python train.py --n_layer=8 --d_model=256 --n_head=8 --n_kv_head=8 --head_dim=32 --d_mlp=512 --vocab_size=8192 --activation="swiglu" --norm="rmsnorm" --norm_place="pre" --norm_eps=1e-05 --positions="rope" --rope_base=1000000.0 --rope_fraction=1.0 --qk_norm=false --attn_scale=0.177 --bias="none" --tie_embeddings=false --parallel_block=false --init="uniform" --init_std_qkv=0.0287 --init_std_o=0.00718 --init_std_up=0.0287 --init_std_down=0.00508 --optimizer="muon_variant" --lr=0.00185 --weight_decay=0.1 --lr_head=0.00634 --grad_clip=0.5 --warmup_steps=200 --schedule="wsd" --decay_fraction=1.0 --decay_shape="linear" --final_lr_fraction=0.1 --batch_tokens=65536 --seq_len=256 --doc_mask=true --train_tokens=433700000 --steps=6618 --dataset="wikipedia_en"
MLP neurons of a small language model. Each row is named by its layer, matrix (down: output weights) and neuron, and shows model dimensions 0-127. Each number is 128 + 24 x the weight over its row's rms, rounded and kept within 0 to 255. Numbers have three digits each. A neuron's up and down rows have the sign that makes its largest values positive.
A block is one neuron, or neurons of one layer that tend to fire together. After each block is what it responds to, as a language model described it from the Wikipedia text at the highest values.

L4.down35:195119168096114127112126144154144123120095115182139107116114162098097136121109126123125118120110145115144088132119102113125145102134142134115106157148072108152106142144111116128142133132107101110118101089140129125148156146087118123135171135094132159164163116122087147147103187093181140100169118085127126137148132157122125126102108135159091113115090119147145139159127140127108149132157
L4.down116:138152141145132116145138121107095148162129145155133097135106139124153140117144132146136125164171172147133107153123104123138112166120165116124160104124107133116154145112152139112125124138100121103137127123103133156098128160102112069160133104137132162092127128131125095143140102107146119134122124131097133107093074122057121207126127108125122152122106128116122157106161130110110089104144
L4.down165:105180131088150160121150157160161124172125133122149106147131150132123125158158115142121129113151088108124074116144111112130117110118096171142104092141138116128123132137113119121131107124162115120156142134103149119104147148091138113096119132223118129088113174170118123151145118141101134148157130110116143109088114135150151118150126106156079072124115138114144152106145134130103152117112
L4.down233:164111147157136085147113115122154107143137129140101152122149105154105127091119121142121121105124165121116129124098158126123140109132144128119109113150134114083155108116110133140081116102135114106092115159159125112140124131131102121111139117135151106120157120112145122098129147119085146133145169093197154169112120146176163159129125159171098127136166137159111109071085123164174133125109
L4.down292:148143136165087095131098117104112100071121078137164180148115108139112136122136112152130123130131115129108152135139117179136099099109105147107134128096105126117134127145150104143160099102131117118168137134127127154125142125108116138151126150175116095094115153122124126113116116138124099108098112146139133117136101144109180136166151133114148156121160163112129111159067149143113127207175
L4.down331:094105123094170141107166140155122150114125143141149157179162165146150133142129131162135099133121136155116117161153092101135083122149117138138124136118133158093072112112100136129150141160107074133138128098144118122131149134107088141127156143140126164106127141123153172064136089091130095099086115130143118120088140121125141128090109143141132153176081129104101130066134073167129095161154
L4.down353:113149136153108110093091134144108157132102161139114157135121135117137133152085116154158088167150126139156126120100158120123127129132085096112107108116096159122083132109109148146119147115136169088133146123154117155125154129174125161089120108164137096120161114139142108106102143177124134113106123143141141168189164134128175131194104092132119148139109137140136148126143103176191137159121
L4.down402:131105095101125127141108140139125174139128096151116107130126124120140107110098136157138123163110105168093117125153144123084129082138106086191111161121156118120073115127135097118127147160137096136157155083115157147129139111090101130134137162143115083120139124143144073119128094129160132155144128119086113147114170090137167138119133136143145122158134145139139095132094135163128122170146
Description: Plural noun endings

L5.down11:159089124107197156133145088143119105133127095109116140107132124137111103144094123084131116114105152144116171123182189099134150133155136078169096119157124162090126132126097132116121096136147125140141150143172117120150130130121108141097150114177123097146135127135161106136149088133106114150129102119123130122131106110130225132086133113095130086126130119142107133123117116134125113159134
L5.down103:108148164085120136142130108148106121110118155085131118159142117168123135151177168120113082097112117136143102133155168172095131116133112147117141121194170157113149141161139117108111093132116137143155156128127106128176118151132148119144158187239134118129116113116117119135154133147137097096129115173110143173115145145154210114139098172121127110143101120120115094099121086099117132129133
L5.down121:153104129135140135130091130118137098105088084108161125092126128120118145103120107143098175086176147096108147151141153086128148146135140125130122147176135136108073122100161144130130142130084119151119128156155146105118147097120118142142118114163137131128125112153161161112144129136131134108122154081068181157118077133130156136127144143097087134098078138166135102136142112117112141091166
L5.down220:138140090139091101109135164128142125125112119113153111170107125086116141110161140121134097133158121131138096108189177118117129148131122148137088130126130154155147147199162093168146124094126119147126148145154106098098122151136102107111156166113121095116112108146086133116138116132148113132158141093144130136087126146122113135128138083100089101118118136161100117132170122127104123119113
L5.down284:107145112104110147100141126136129156089164132087158123127106154148144146154120168138074108140113122110139147149132099102130137113087124160150140101140156127119092139108112135120148118107114099128103119182108118093161135150127118134100137112145155105127124132129124113113133183136112130115133112092162123146100183119108062119176153134158126099115121126104138151109148079129137145106120
L5.down302:142154130130143120121122116134110091128066183111130118139123113099125158119135097116109125135157132113128130130067123148148128119139127160157131141169101119119143130124138093096122092126121148091192174140121102156159128077134168076124129144131157140047081136155141162152124127134111058105148136168091137147109109146127163139131173141147178150113108115145153144126146123126120106154138
L5.down321:090122154102152107144099064146121127123107138085147154156125131161140152123108114168163115138134147141149134169131135168131094097125161160141113149163124102093149086131140127120127105156143135132161133140082168156121113107165122114104147115145145109159129091120157138192157116124143099111126099142129141123113110133111115111112117077137160073121150069149141106119081095101125101105148
L5.down331:080151116071145146097121155159161088124129113149135112120107138110113110162079118084156144123137113125147106067134176112112098127117124141150154119144152133073135145115120095096117101139149153182161140135145164122139130114106118152119141114116081122119106127171137138116124111112153138157151127111079129123114105146102170159128074109113137112095132129115114130137138149150131135152125
Description: Prenominal modifier completion

L5.down28:109151128126140128133087130100131106161126132113120132120123119089130151116124140119143150134144165101147160120104139162171123121129104195116147154098159123143180167124100133146123154132124139157133117128129152123135110114115116125088118167165161132115086114140106130118138109086176101159147112154103151154119147144141139117126111111122123149122126156092083130166149146137107084096102
L5.down143:128075134159103139149104092122124114130148122160122138129147156135094121141132126126079122157114137128085098111132102110105092169133140147140141103096127165125111148156146145113154135146131122131113097132115156115124110118133113104148122168089127158161172106097184056147144125096150098123094102106102114142158166110152138165158140178115133117127153108143097162135130093071095115153142
L5.down247:142142107124120120145111132135133171145141134145138106143115107135138124100125147132153144140099119094105117175175085169149132096131146130139065179135156113134138142131142152108158151132108114103104111110178153128099145098116121115117142103193126143103139116119118146152129151124145085116149135140144085125146108126091158150108189200108090126116120137111136134159150110109139154128207
L5.down295:113114105155123161109127134097138117128125120168147078144122096110143133119125126147165170119143175135123134141130107143190096107127147143126140152106085161171153126136146123124107165128162092178107112136120126145148135101137120122142152152108104168092092116153143149099149138105147140122132119138147107100130180130098152178111107140098145141104088129157121122098149129151089157151147
L5.down359:175149126101123133115076152127112154154101104137126125154130122154125120153135115137170155158122196081108123114170082090137116152110081112125083175107146097136132088128112113142116090137183130127121144138126159157128117113133128136124131128133143132085128133171142137125128103094174170106178098132125104085151143132099082168139130104095143112116148146132156123130112150131113117102135
L5.down372:130170098128126117166085133179154117220096122136153106157153154146118103140079156150163127147109119105098131119148099134107088143079129142107156135110147105154128140147134101135111121145133145114165138098156122131121106148151112088181173145114108135110100137122138154127166156180130131101117144156159127136117127127136161121124121116140123141144114149117135105127087137136132143111088
L5.down375:128129128104153125152134135122166131111130129138088151143132137123102094137119169139135141094106116138178109122113108164118137095116096132118121145104116156101094126132160123141077105091157153113166167093157141142101130145123124148101165156207130111095093136122087101124192101130150104103109181144143109122091087123120092116119144162095157156138105118147120130129153117149097123122084
L5.down450:125145137164137130148119123134153107141128110150144112131150173121118125144125092141120110127135122126092105128137103106144153126157123103064140159137176179152110166125084120120124152107115105118165143109159163106117167129153158118154138127116147097132093109110104110116152133121137140121155107071181137126112161139133028150146146082140126094126123154113100135119100094132170149156149
Description: Word-initial "in" piece

L3.down430:137149157113132163103135148130112151122091141166197131167147127139090124084156155143152124134105088138123150148168120126120111156125094125174114164125173135142141136118137119123132171153145087147112123127117140144129144156129147127144129141180135119076124147108128146128116134150092124148134085155141119097124145173103154152155155159108171104115151107142129122130138181128111175114108
Description: Paragraph-ending line breaks

L3.down136:152108124175136131143092125111177100147087102144108154116144124110081172141122107127131149133119118159109109140067127100076117109158131116110127147105107110138145110099110146126128134150132094146158123125135148090118142146164100067180119105108133122089115120138115095133130164073125111113145114171178093138159139119133166108104129150103157144110135153112136127114126114149118124137091
Description: Plural noun endings

L4.down76:121142126110181107136113131127142104158114133126135179091098139152123130129128096113124119131109157090139160132159145102129118088128119111125086110135141149063167192131143114150123096150141142147153125131145045093149111110100145108119122159178142103120096115124173127107113087076129133130139150143124152065101116153128207113150129114151085145145122116135084179160114089173078156133134
L4.down77:119155151141141141158084131149118157130127127133108126121130062125147113155108099113133120150137118148152146097104129142062120132100101038124118134115148112218122119127076130153138119129181160112140111139178129154081142085145075134115127147112119141118148141148153117153124084154141147146133154130117142164159154122148112153108132099195118156157137166141092120116137099116117152156170
L4.down119:135135140120156125127122148146093096139141117145147136141109103121123096141125155168128150120117125126145130078164166124123088099096129132122148137125117166087120143113112127125118178131141079167109186122136145118111113142138105096117103118226101125145115153139125141143135078157134121102158096133090163138132133131125169165160111173148165157151150133088123147117121141121105138118050
L4.down196:139163137144143118082107153111155153149115170093109115099155129132138107147126081121125190133124128135146110171111134130150132125108148126135120095078110093141128106105117164130139124139107154119119082112177155176149155138103130116074139119059163112116188114147153125142137184083096151127099087144135153122115141109165092178113110108147102150109111128158130121120141116158133123138142
L4.down218:094141154144116183161118145094110059081151124170104150123093181179134125107140158130121132109105164128145113154155132128173124121134131148129159131159123150126130133163146125113115095113133164126107142147082097140124141110103110073152133122193105134143133122161089130113150120119101106121126148108108132081113088164138150109101132098133117125139082109109123117120168153099116136164176
L4.down247:103136114084132113104102148103126141120147102129144132132120112155115159106155144178138132129097114116091169144136100115082089130184146106132139130086127098080122178092099116095137160120117101116149152135105089168125114098144125101106126096112124152160142101161115128103146105120104122172174098074095142141142105157137106096129102116139115145133125105156104095151128122123148111186127
L4.down321:117122142124114144115106141102109114122096116072148154151119115130145131122116124144067123115149096135107119129111130092105139168167157107129096121133144168104129142129086122115158162141103155152099121132122068113115155123134150150159100128177114122132113127109151126130108181147163144131103105165080165108128141114154213112122114198149090071160111131139147113145090143088083157112176
L4.down399:170139138119140105120122169162118129115145147125110131103076108138137120158159102116145160096134107078099121138157118154154113119133114119117121132131121129110138149107112106162127129083173164092169122123156165097141089134095134099084122116143099133084116085163125123122113148109132112102156133178125114104101139112151083145149122112156087161135140124124111136148132130162133120097103
Description: Adjective-completing word pieces

L4.down170:142146071134117175138131149135114136107128159121102097108159104107110135152131142164168151142095093159158166188147112163077096121117085118141141085109114156149143173138123144112118102119152099123123139169148168164139109169141106126125151110160133097170098102124129124151121126110121143089134102128152135147134127131106122137096140159125161164154126194118133095168104131099124127139113
L4.down258:132110143064187125127080148143131106107115103121123107117154166133132142117166128160153126163116139127117129134100162110152129133136144132123137133147119106113123149132111126151143102140187148101114166095176140156131164077090118103116124146152156109124137144137126128081148146110162123100127105156167101150126167129116123131149110122138117116087113146066105148145101138112087143138093
L4.down315:136120119160131150133114124110126149138103100152117126080160088118130090134166143171097151119127126137094166157120139139106099130116085106151148144116154141120099130139123111156165131136130149113126123127150136143109147089120118111094129148130166100093139120174108143159169127155148135138107109118126096160170153131127051167138141181105127125092130155116143145141091112081099145133120
L4.down320:113134152102158136104106109109114077171115115123117118123166098108119080156154097148081107168107117135132158173120092181140112123124129099129154106133071122164119152111136127183103122141129135159132132179114158102155141092141108143111120193143115129113120102134116116154102153131085127179149085122133139101113107131126103158100122139135164111144132100096136128067098098142114097124104
L4.down338:120112152124109152097081114129151138198102130113143142144141106109104083088132121126124149087135108086146121131168162149107117137134115146101171066112135112117168111151124153155107078112109178128137119133117095165116092150127180160154137123080117105199129123149093135119111119157127107137121089151134125153097104115154130106119132160107118110138120112125141122134099148094100162119123
L4.down340:168104142149122160113112147137110142135114125100099128136143154189133160122111111180117129113147146100103122128110129124115128108152134129132165091155110131128124137113117178113102086119122137088128123176098134128179093100105148151156102155160153107113149128150156156107139131109128108135173163141083154121149118129125131099115103158135121183099142130118152118178079103134098149137192
L4.down394:129142145167080097132135135097099109151125143161151113141143114117122093121160116125142153111125116128143177143145168126162124078101153149153117117116127159092105164132163128138093124099097151143107146154093113125122120135150130141048092156148100110119134133154114123087144152151111138152104113113121157109130124114137179125141121083126111127091125092108120105135151132137110145126076
L4.down488:100106181117108137144136151145138096117120175131199123111115158107099109144126119119119132093135136148137136137170116137117132169124078098100086120126141097125102124086114129109129135112133132181125087154148141154151133143150123122095135124165070105105161136130108156164172134100089165110182127110114139165112114124099048151140170100105098110084145113134090081126109131178115116121091
Description: Inner surname word pieces

L3.down308:104093173132153130112114130047131118122163139163100151138103152147115083148110112161155097145140107084140108133093179130143117103137072115075116048086129140119127136103146136162138153156146122152106093103145152116138113130152113121089121153091120134126148105094097123120112114126105111160101126149129141124126129127098117118101162164147143113123102110097107059080103104145113133123115
Description: Preposition after clause break

L5.down53:124169149103128119096115133109091110127125082154147126118141131109068125130108103177111130187136120140100132094149184152133121145139140114154122136093109127150122135149133150152096137085087144170104101155135122147156130151165116132140113112212115110121125149142129121112161137169156143131138088121120138158150159152094110165102132119148143110120140094115138098095176110140103175146132
L5.down153:155134163083164160136109154108077123150161068159106113095138128160133125144145112161123152134154152160138122166139087130155086093106096162138143148135111107131136188135121113105123121154136152133124119165137120136116113116140114137130134160113101159087163151119173112159171147157125146114137116126148097118149099169143091131123120110178108110139129089083145158122079159115095128116138
L5.down199:111106150113126127137123122131132094159167133120125146144149144136128115120132114137186133112140125162173138115142117141137120147084133183149139128148096110134098115104116142090109109147103097177137113157159120156079126149102098136146149128206100141136162146117161113107092138155113159110108091120092151126139086146102123143140127091120189097173105042142141105150146119110134117113119
L5.down259:133121110095136145105149143126145146141104113121170122137178079161138181100124136122159168101145152120097116131128135102109144151152126115131103119117130143135151122164134117125179164175179133129117108116148110155101122151131141092127098102074156079123098146136145112190116107157111152126140127157130133146122109144100218095113125107120083147132105138163129149099131123142127117165155
L5.down345:143143113109142131120130145118170173123109165141130082110113124119150111142120077147118156089122164154131105153125134102127104107134144099084124156149135145143131163164103157127129108115102160143111125162107129140109157127152142114086121104040129113147172113116105107134134104115152120144117101122160137142136118129131218156131128156167096101127093180135115126101132101144145099136112
L5.down351:138112119135138081084134076140089116112117133155172123174143140155096155127144153168148161152163124140084155156083138104096130086133117150120164136124082174153120125109118114149132153083119119133157124094136144124161176135146136118104108061143147128140169150117165109165131120119129145115127111151154084157144142084135145150111119129089176139115140130134161112162133084130108115156122
L5.down424:096038100105146106143109130103157138129130170111104155104139112097158134104147156098131110133120142118126136100093157123088122133137115100145093142115123122123103136142162144096133127130154162063111127161121120116143170143128090155143134123116109153137152134146098111097112166133110115182118149100137131109126107130129124162134129150136120145133094121153115151112136128158111124153100
L5.down510:095096136149117126155137132132148104119159131131141082158126105109129115150166134140119118141088141134143114133108117139162147110147151093126128080123092107143113188113136108080144118188124136173101092177107141154129161174106146187125142094130103150073106127119110150167110136155138129116116125093147115127137124104129140139136166164100144089146138096158122140129142140114150119133114
Description: Surname word pieces

L5.down1:080149134136139140120109092099113080117133110127113150116132113096094140095067086151123157159138097107147127159134170132089110124136139135155089149133151155147132101108129125136149152161106149112129181144125120150173118138186141132093146121139154103135129143113151124142108143155078124153153143117107097122146135107116127140146152144153113147166122130121094149146128113073131112114073
L5.down33:080159098173143209134130104096123142120135136134118141140176112150126116115118077128133115120128141114122127125129181106118124156141104136189129132098174119156160107109138079132110149183092103166152136121122126115139110097113127145110140155108144136152112108129132125154161154125135145151107121119136136134155145117063143105150145126121122091138132133141129136131124111139122136116135
L5.down70:114118119146130113127148137151144131155135124105150121152135124151105130137158152126168119119094103103152150124152085160142136067077171108104128120114155104159163135146119147131101138073127161107074119090134144120163118149076072117117087170105106104111135103145133124121128103128120143135104122130139135140170129146132137100083147162141121108145129091180161109137112138151133104117104
L5.down137:140104156121118117106105141079127135109110141114130156085113134131150130119140107131149091085119151140110137129162159169092124121140168069130093127087152151151112127135109119131118159126114158132150139088146147181164155139142159160117103138157090099141138155086163161142133123142124093147118140147130149100120112130134133152074127129132139139133130103090118140149102124123128121138138
L5.down230:144111106141089119128152123153137135122122070132112145090151087128141169129170151139112132111087129166149077197126130162129140128159117148100149162120139121112090148139102153135158112146163175114131125105116119146120134085135146107187136156173145098107106127145098103134148107166086157118150120133098119155126126124130170141131120181104151079101117145125108137120116122178120085165129
L5.down318:141129116128142123103162111132132151139092144126169144105128112122140103129142142107109090120132110104124110169119140103130119153064128149146110094089142165169130122133139121128128152128122110121110093096112136107153149114126133139144090156112120097100084140101089104102127106117081125188115126121143103175128139143111165124146122141109113136098161126133141113187104130153112121165123
L5.down395:073167100158136138115095147104161144120138120136125102106131156143111129115128123123154116120122133115129147181170098156167131146124092102103139138123112121113096113157113187122115141114133140123107142146118114129095131095131079096149141141191100123151097101117113150114147126109130139129118086106141113100131122179142230088193156138102154088174152111140111115103155088127144127120123
L5.down455:148167093089108128113164148124106166105163119150126118165121130080105135119142123133139127103144076137121135141187128102092109100127159120135110179130167148143065125107163114146130117104150083120143134121148088133139139161131081142130127108174171139104119134117082118141151157150104134150124150100087099118083114119121236146130137131173099130126129146139108123144124110106144146119113
Description: Line breaks and possessive apostrophes

L3.down152:153180141107139170107157124132120151113147112164128132161108101140134113129144138158115128148089104120098175141148092108107145189155114155176121142161127084112149155090149141073148122107145126130157175144108149128132118101109154190137089094167143142125147138144113112135124121118132176164162122147142143114126141098131118135128084110083177110113110123141130108129144095155113088107156
Description: Mid-word name fragments

L4.down52:111130137129110135121134170122137126155144139080156152160125133096131127161103144123146145109113107163126111112167117144151102123133048150143131097099138108131154172132153130140166095165119099132148101144148143092133103148116154128132118153131159120087128150158154157150130105112120135129120149140106127144122136163124139105135082095110129121143096122138117137083117124143124091106136
L4.down238:137143104110122135127090124162130160078151144107116136139208110113113124138138141132116147116088081133132136097111166137063135148189123105140109109135160079135132130154151149127096169117114148150156124161160065105114111119114151133135105149143132141133125099118064106167105127119138119136124139130185108132124144127133145113164117103120113080103147137108115103117101120184148135133118
L4.down244:109184108106091124134077100117110141088130158127133106109151134140143106110137148120102130111144191124113092135101152108111148123112115109117137140125092109149125105130092145132152105091126135152140094129153132155172149088135150096088107084134124117117116096135110112149102143092121090140106113126140129100136136122106111186136118127131082140148150103108127109103142075106132155151161
L4.down285:120122118110115101138106110127129162114152143113152095118108144132079133131114122092130132149122124162134097121104120111129146162132114108110118088156120145168114105143159127122143141117114144153133125082158147091108146119180159157147100072061117187147170156108132133110151133150156138158097129126134103142153118114120106135127121180102149111132132132126117119120132117133155159125158
L4.down293:123143078108085122107148099157110116132079112141128182102146157151135148117158105132128156134107156123124122142154128125135160150101112176101137110060115111107147103107128130121129133128139142129150129083158142140126165141107178140131096121033087154146103127111108142154157140127135085099067162139111125095161136143102102149127152168120132152132075169102146121131153140132090100112157
L4.down410:111152150117146144119096129105109166134102137141120108126130137133173130144136123123113127180097164096173139151157107119150123170179121156122149117125103121126176147115101096122148128130147130130127122114153111138157055082139096117117107122170131138099128160104138136125124102151169101113113181133104127125119137137112150073160060154126118161164118136146125118147127123144153127116134
L4.down421:112141136112127139069117089148133138078073122135142098111119133089103117110111098138120121143152102116129123130156124116131094147097107139131168129107084100139098146116138136124148104125105145139124080139161121143135141109093121151151144091108107149106176156143150148149155132130183135107134112159076118107176125128124150159121091144131137077156109132153144087128167110153095111115110
L4.down501:150118153161136136119078164097106096112123145124116132104106127152118123141113105091112130100156133130132166096129137162121104094150112138151136086138107128155125137119114143129093110119144118114095113115131115121168159115128122054164149172162129131080164136119130111114114140173152121150135119109090143149096103122095147144139096142135095155073122138142096160098142127110098108105142
Description: Apostrophes and word-joining hyphens

L5.down95:156170100152144098111147112122136179124171118077137143139160110132089150151095097145107113154153128121094108137129144102105135118102158145114118117111134120156135124123119164154122170120118109142142137111135126175140172082162138135148127092191166127112112156129116102146163152110108113113105097142184123114149130100107150098076099092118121156128124113088134177145107136148149173145136
L5.down240:161136150093124119145160094121097103129137107153107095176126129127121109152123132138134141111111107148122154153145131187160146087134128120120085134148155129135157121149136070094107114100087086136107137152100142134137133186133104098100149101181117121124124134137165150140123098154114112096130133087140157187124131152121124128117133138147147097113090123186113119083107143109089099151114
L5.down254:172142159143176151126108152131127126085090132111117103136137136195069104120077084126127138135161093094099121115116124137093116095102095088142116124117110174134080106123149127130102148121103119093133121158099140112133125118167092111125100158159112119146087116147114136142110145163129163101152115108146106129135146126123096117079161126147125148104195143125139065101135191130125126140099
L5.down269:096122127103135095093144152176161109140171162081132147120133104130136146129113120126113170092117089105154092185147155094151126112133132123112119136128136124171145100110137111139108122129115120140100173124178127110141134188127141107118144115127103152144111114112095147152120161188081116121121166155116094153115117113145126097089117144129155103131121105120103108121122164121123138122117
L5.down279:140122148156163131138134157125093125099144121125126141114141142145152105142095153132168115078125116093157127129125171097114080109084127104112073144139151126085102156134094156116172138145142130180152150144111136103167139148179103147117150105140128141130103118123131122105107131113105105106165118103127089109134135134168192129149140102106149144110143122146105139092111128118133142150156
L5.down357:130099104120106169090153154134176131042158142139138145099176127138109111113133114089117154124126163103118093111162149121149129102127106104126131108123108071110092113087119098093117136141144146126097141128159123147136142111158082073159146150115128165141136078105155171097152140129163140108136111136131181103083114150112150144112101071116092139108117103103159118120157137126129151117150
L5.down362:127162086112123123118127101152142178131126144118094091127108133177115164125105137141112106137164087099130145131159158105136125142159122083108106117082152137124080164115163127134164117155129141108148114146104075127136120159118125096117101123144125146075142113127083143142119134184115115153114132137113102095093129094112145086160131149120152113102129127126106110142100145119139125149120
L5.down459:126118107140124128132139122128144142134129161057125149156112134109120085137128143168111133139117140184105125086131131153171150110114081147125153090133071138143081124113141130088126140133169107117094156140087150126148083118088100110146129114181133103140139131135097158114129114105179125108140112111096146146146125126140160149174132130125083119159107109128108118143120092144078108081118
Description: Abstract noun heads